Weights of a small GPT-style language model, trained from scratch on English Wikipedia.
Size: 12 layers, 14 heads of 32, vocabulary 5945, 12.3M parameters.
Architecture: rotary positions, no biases in attention or MLP, untied embeddings, attention and MLP in parallel.
Training: a variant of Adam for these matrices, 742M tokens, 5664 steps.
MLP neurons of a small language model. Each row is named by its layer, matrix (up: input weights) and neuron, and shows model dimensions 0-127. Each number is 500 + 50 x the weight over its row's rms, rounded and kept within 0 to 999. Numbers have three digits each.
After each neuron's rows, "fires after" lists the tokens most often just before its 100 highest values on Wikipedia text that the model never trained on.

L2.up411:535478492501542500530521534506598505558540601538541577372523488509476497527545517446435434428534541531477487545544464483518529442522558531458472609477587392555496539512472518581420562518554449528485430484522540477612516583465433585497492408438485456519522578540509516444508434482506519495455430451562404451486521547588528453530534454525508545478462435524455537572502426510495480468466
fires after: "\n", " H", " K", " G", " h"

L4.up294:539523430472560552531463493640495513519489465488479497499444494491403502553482545525478489555450442482474583534528477559474490474569555498494476480545496571441485423475536539639476408468479510499515448505520495459505495636476567453609521446475488446538534568523527471426510470496416622411534457459497476517526501594483515388413598465480490494480515517587484522539498526576621454406496
fires after: "\n", " P", " V", " K", "L"

L4.up535:574463484521530512379489537596555598498484451522458428509455591537361456508474529464418467471534477488488538501485524485532387473542472462546538449520451466535550497475432503496490563514472483535477425423612505505465463512476407485467443564437468459498514556575474551367464520534446562514453473609526467541440512497416546455496581464508509550516599520466514485539572470409479471486479
fires after: " K", " G", " B", " United", "\n", "°"

L5.up217:528487397523497480574606534592500461466556490523418571493523504590479519466485476519474432576518482480559443509489514489567541480633408524563532442528564516595618455450522565457450404464574530453478529458532496449462460467513434517462414544472499539481583637577491460555524502483503469512399480430577456484469561520601534403485506495482589575478454442479574508499534494568504514427488
fires after: " C", " c", "C", " G", " S"

L2.up779:540525465411626492480473554488495499469565466517539507484452456475456505491487581550432432547467500484454536523430434632451553443514485609578491506357601465618537501402473533589382470491577534521464466394600562518534527455531518529591462506547429473407535579435556523464511482488555514447452437501507446550562578469556529459382602485437428549483526502507482488506460459508497499491497
fires after: "\n"

L7.up800:582552513557517569518473551587541370564514414536553557478483457532492552486572558510428498469502524445518499394484493556434531470481392482483518515433584470446482508559490501557513461482523492436446435459546431503518520524542447525454481508441425507610552527560500450533490406506491510511520450438630408511481622580503500506473521462461496561525499477456545515563555397464483474464477
fires after: "st", " L", "L", "-L", " l", " d"

L4.up321:525543535399624479378441507519497463464584491482609500508409489513535484449479529470493499493584528515390476475521573505516506463500476452553540522478570512441575486488465459541546361530570497509480471448476570597480476567481452523568539635423509513499552466525525458600459470439518522448503536511601415472490479568468545459485580438480507498580534458459506500482503462517452518436447
fires after: " H", "H", " c", " C", " h"

L3.up24:421555503497486552490490520522426541474542522532583546491482513470484547490432457463448385461572510557446507468419475550452521489478500520548514507469621525416593542462459539541462458559506499536427448456554424501445489457496473509547522538488566506525578600519498439523499558479386565454407563591458462469515452481511526487453476443506543569507454511527505535560478509515492464485528
fires after: "\n", " Sh", "h", " Bh", " Kh"

L5.up810:480561452551521406487473542556502501563512490488407479481558541525435503455528498507452451519480557506461606462420485518498611485614441457565447527510504463526552486455511494549482408493571475476507576449502528459511542465554437511523441461458485494408526402545545408620558520498567566464506481446522506486512538561491535520519540498489429559643586416552525508593556515522479500528501
fires after: " c", " C", "°", " D", " v", " F"

L2.up753:471520531469618519508594548493447558476502458474446506443409603531464493564480497576395465551511493497498493566493525525527404552453490484552565476323497454513497501473470515500482512505602520567467553478610514601467543427582523519536473458547527429505590509478416474427544502470418507515331374511560458508503536465529577457523558422530502523478544593476507507553402482470517493494499
fires after: " G", " H", "\n"

L2.up274:565532446418530485477509445620519560454496449555501556596463527606514509558453467506500515556487445588574548458543487437533500442551422502633515529569399495518512529485529430511559385503512552532479474493575466511461541486556462438484415526460440437537542523434485439608563510485445532524466440495537520502532570520415518413454487476544471565441471465546478520546497459484476520449613
fires after: " S", " Res", " Cap", " V", "S", " C"

L4.up53:502557535512567538547518607478491448549493581409427487523457541525499486548513586486473557572394482541470507475521524446437557467538548504457567524518526537424581491493504459487494403557515510498533523479529537558442470508480491524498495477456444569515508457492502409591471522449519535478439520489539514560479478478486518461421573478503543517502410457606607585494500448559578563492495
fires after: " D", " d", "in"

L3.up302:554564447457513562479485545437455570472447477470519491482614509515465524522480510481491483553493484403480560425520549560511499484549530547504521545538383530536563495465431493489390488509472525582508453490637501498435476577536449534527413538390385520444563512516494479514595460459521502420448523526432461480516465478594462471492556512488496562500487538433476517472454537534517543481359
fires after: " B", "B", " b", " Ab", "ib", "ing"

L4.up755:542516493509594530460498511543473486518479622554486472408506444424451502461507510574505430496484556489524450549530504519512471495527474344557592477480485516427593490474416479457436473506510448467555421443603428509461488555562499458510555499473389456462553476528572534443495559544507531581480477576592495491528445545484531457500539401472493531497509429598518491571562584471602553410388
fires after: " G", " D", " K", " H", " c", "G"

L3.up238:486502496495510506509516529549491459587466543521535458529507453476374495504495497590535556519490427504491450425457521468449538511560462548471510448458458497424534480540487554516519392505485411513495466442493472640432506506459442564526576422443522459525524502453528508502525535450464488499509474443517565487510524571447519415519468484471621531529440535409551515473586526424446461431484
fires after: " L", " l", " R", " Bl", "L", " J"

L3.up300:433535423523516491533563495557476543514484470620447479527439579510414543377497457538408496544562492472493522503578499538467482507516521465621614499488447521532570529463448504559471491486525423487531559539552579498439542517528571555547462517521524352444485450599559463454476496430504489356419489510581483464506496505468506469537583500502464464522493462579551485569474461466543584537468
fires after: " P", " F", " G", " p", " D"

L4.up781:533602456450532538457393558531406554553585523536519476386559461498440520454444481471496424583482511470523459547451544501481486457537519514520477543473636618568571496370471466541490521496520483491505458491533554567440454533551461458545427519478595468500503489444485478467528505434451519517489460594482505529527512470470526481409546539505501500482500430580575511542495457503603520428495
fires after: "\n", " Community", "'"

L5.up832:521468532431547495527491527481473431593510435537537548454439588435490403496456469510448448508462544496506579470584543515483597384504571483568523444428412532510533459470458471483503442581499534431511476518500487566430553523506531594599559497444512485466624534592434463483529440521513540424512489462530397497486633517532590486484553413430464513580512503520510587518514400520529463450476
fires after: " H", "H", "E", " h", " C", "-M"

L3.up48:481466513503444459513373467470557485521388454493441465376565574524452478503594468437452511622470499492467547484560530549518572546457582569598547489441413493466501423492559540608441526454478477524560436496522501566533511549628475498489454371498508513521501440437497474524464430451491512397470459534520444465525563461550567465552480457444472525484541442460486612533548533470431509552577
fires after: " T", " p", " sp", " t", "oll", "t"

L3.up629:505431513437552478487515483509517494564483507570485539465470556481503556477391477479397364564498559543450554556474384492536488393574545489467491521554412491451632557470452465505508510549481472440537443396549500521494499476532478519500437525469459553452547473560472419434501520473527467488466500505528473476527514447550550443450537518435455561542514484527471569493487551563429474473396
fires after: "\n", " p", " J", " F", "Ch", " P"

L4.up393:482549429452514524444481559532392483505519557510590568495511536486467455434475480560484548548554565548515435404523439524534540440472483533529549524447533408495600568520353468551493546547406495479351531538491538545537598506460551530509605465485536422524565567487494448520492443503471467425392453386591476519533587530566491348471510495462496575549492600482431482577532429512472526471504
fires after: "\n", " L", "°", "|", " l", " 0"

L3.up746:509501417490524495534635529529494509456454552556563604328528501498516455475444468454562522562450479511427481554487517548475534517542542525619592544487409576562563502416408461470521457563476403506504521446527477577476537484488498483549495522427609499483437443418477455508462500455481462467477492548507433503513464496448506503461545460461557624544481415514505570600561467475515469367354
fires after: "\n", " J", "J", "a", " \"I"

L5.up529:442543488470567482395534543493492519428507492595499496525522600555512552460447478425415461530523517532450529473502504462468521534536459441545545530495448513475575363520471460545431432532526431461532537535587497427477575465543484496493419553418572488533613435552522420557524502459380456454495471482561511496525596515449500502524505403431417589563499405455595473501459494360464538441538
fires after: " p", " P", " f", "P", " F", " C"

L4.up756:477515420534533459416494560563453585442407495435479576574472519502505532486557511472498526535491552513490474426498443447454468441530552510562505557471516579584572431518444495451534430470505489421479558524615488616439472468560434567606543495501450378494479485543461443521485509492347475441384455484520509509422458506488596459408559400496580572508472572475567480499486550488478509432452
fires after: " R", " B", " G", " D", " L"

L3.up784:549520453505535540463423524512547547526482500514563572498535551499460506577534542529467412446469521521506546451548497527554431434535579520503451486515462501562585488459468499515500540567545504590468450496547490544495481486554449527535416535468450467543564454428433422497537524489464486459411482482518477510475431498618501348449605440440387501586394580406575533604465515503469518556452
fires after: " |", " B", " b", "akh"

L2.up636:477520444501565487472524507545563483558532428483507583479472487571408462520528529574485474501495492543515521482503391502588531463441532509610563492375462348582498460477464512528434550557533504545563396520541555521590499483541526626483448511508462453475472634399497468487511420442446504421384464439555481476496491521554516445496569418511463486467487544494614392541479492496481561505527
fires after: " G", "\n", " g", " mm"

L4.up137:467569452461503446484511469535519514398441515549497517468537537526527500497522510479503570534471521484477481580535511449518583496565564540570532485480461633621586523474532436561394500531495517491447599480519573521447444521491419466489404476467444416460478543487473513508565558477443534506470425486404360516579558425506542443437513503456481521526422465573514501543516565553567551510477
fires after: "\n", "ur"

L3.up508:602484400536590513471510522563503580431474481529465476522437511541438525578505521453424474549527543516517518448536469585551451422547480472516511592572473501502603479418544532568527439514475546486475486383548565496453515544451533417546492579495533440392464523576532487512557488520400512425456477510568494480519511596497506490469469454526397469485593472531520457525493459428457463487531
fires after: " P", " T", " C", " G", " K"

L4.up833:442490485583469481506519549518605611510421531485490516401518579497479566552480470517412476506457500476450440486554446531558559451476476520523548444582509532539520506455506551524408448580422445521559444451516412479481499542494514631596385455466456406436438523474431476484501514496506437535546501575530565490495574463510538484543563487524490519558467425528513461502590535416417455486461
fires after: " p", " f", " (p", " P", "|", " T"

L7.up501:494475433464479483431496472572459512527593461539545474522502506608374577472515509483401483618425551499431365493550407570542535463553577528590556468520563510485551466427562414509396461578509442404489541479543537498479517569540482462561513496474535425624459425525533457392578430452425569458497523545586469478477499617452528486463557474499494469486468506540518531544472489564507531420465
fires after: "\n", "|"

L4.up277:509430560452629555488462571515478489497504482430486554449671559525521478545426568456465492539513524533438558471527504565510532425516543406569467486427575534387466473528465420530505512598476455586555461351611461484483504491529504541563487465403520445432479600539626427532512440430558493496480505484501463549407547507496562415484599462530579553503527530560539537557497511534466568532479
fires after: "°", "|", " D", " T", " d", " J"

L5.up842:535514385389671525480477582566428408543439482511532550497513513478410458449425496461455524488443529416537484512535537520494452458460632469508546487543497497484560466502538440515505414561486520456444408435616476574497528537502457535579580460492521510502581438544448450441490476481490498437489477538555456481451497481533490410511462492504555600530522553464580534512521495547440443500479
fires after: " J", " R", " s"

L2.up421:494435602507550476565494493556543472450483486440460590508478480471416523393517457527447473394491566508525498443559445506529478496525512497510566436501419476547551537467484536519513444601544454437539444487571585546365546519529486515609460495518447468395418556511490580533544464450524478430470462554466501553478497489562514497408520448362487557529523380585616544546497585509478518431470
fires after: " P", " p", " G", " D", " Jac"

L5.up830:439581468522541487490537579538586457549593518602547558495492546502468480561455446428456389461437484497496530485561488471550533431484442457582532529496558496479557578436469489488470400466564429528473533475562557558460430472437485536510417568457607514545516549529540511456454483520474460467495486509489467510491438540497531447447527436502580527460520445510587505473570368485521498448529
fires after: " C", " c", " tem", "A", " T"

L3.up72:400503502518536560406407590544418519529440437459472554433455507465470480543495394525462547548538544522552477609536478507511556545474559495550469482437545540500530459519503555544447463491477462482509391469564509511534473608572423503527648549496532491489477433604531494532490529506497489508462466485488551573522462522516572555518542469558554491490557403583469579525545540527502552452472
fires after: " D", " J", " P", " H"

L4.up601:503553496455527611476475497537543459590416543451506567485476522488365588516558514386505488507531500484568575481437436505466554501571544461574479439417476584518580508505473551478535425558544460508607511424559444560577421550487419500484487479498473471540492494556446517493521498470490483469457453436526521497549542622564539493514543508571538582544526444480403453518456417503556510423556
fires after: " V", " L", " v", " l", "pl", " ch"

L2.up500:545455409391532487510531615479464452610514488426568528462486565444482502567506482430438419476491476500514465506497389475480480423603442476570517543515517367520569519485473516503511537479449394536508422522561556448449524486481447506514475514456492414478571520490469519513521528500534587466556467578490403508545521473582577338487526524493405576573444536586531492553451468483472501525487
fires after: "\n", " Abd", "eb", " Ch"

L5.up423:488469448494531522445519562578455477522498510577488614539534513435463398472525456506424497488436449556515509462563456487485502560513509468496537546490521462637570426423512523513523552480407528484499413508575513478555464395521462503548419467540519510514516580445493484507610500524400554470421464599422429573478514583539495410525573544492478447561475554619538515563484529512458573569549
fires after: "\n", " |", "-", " Abd"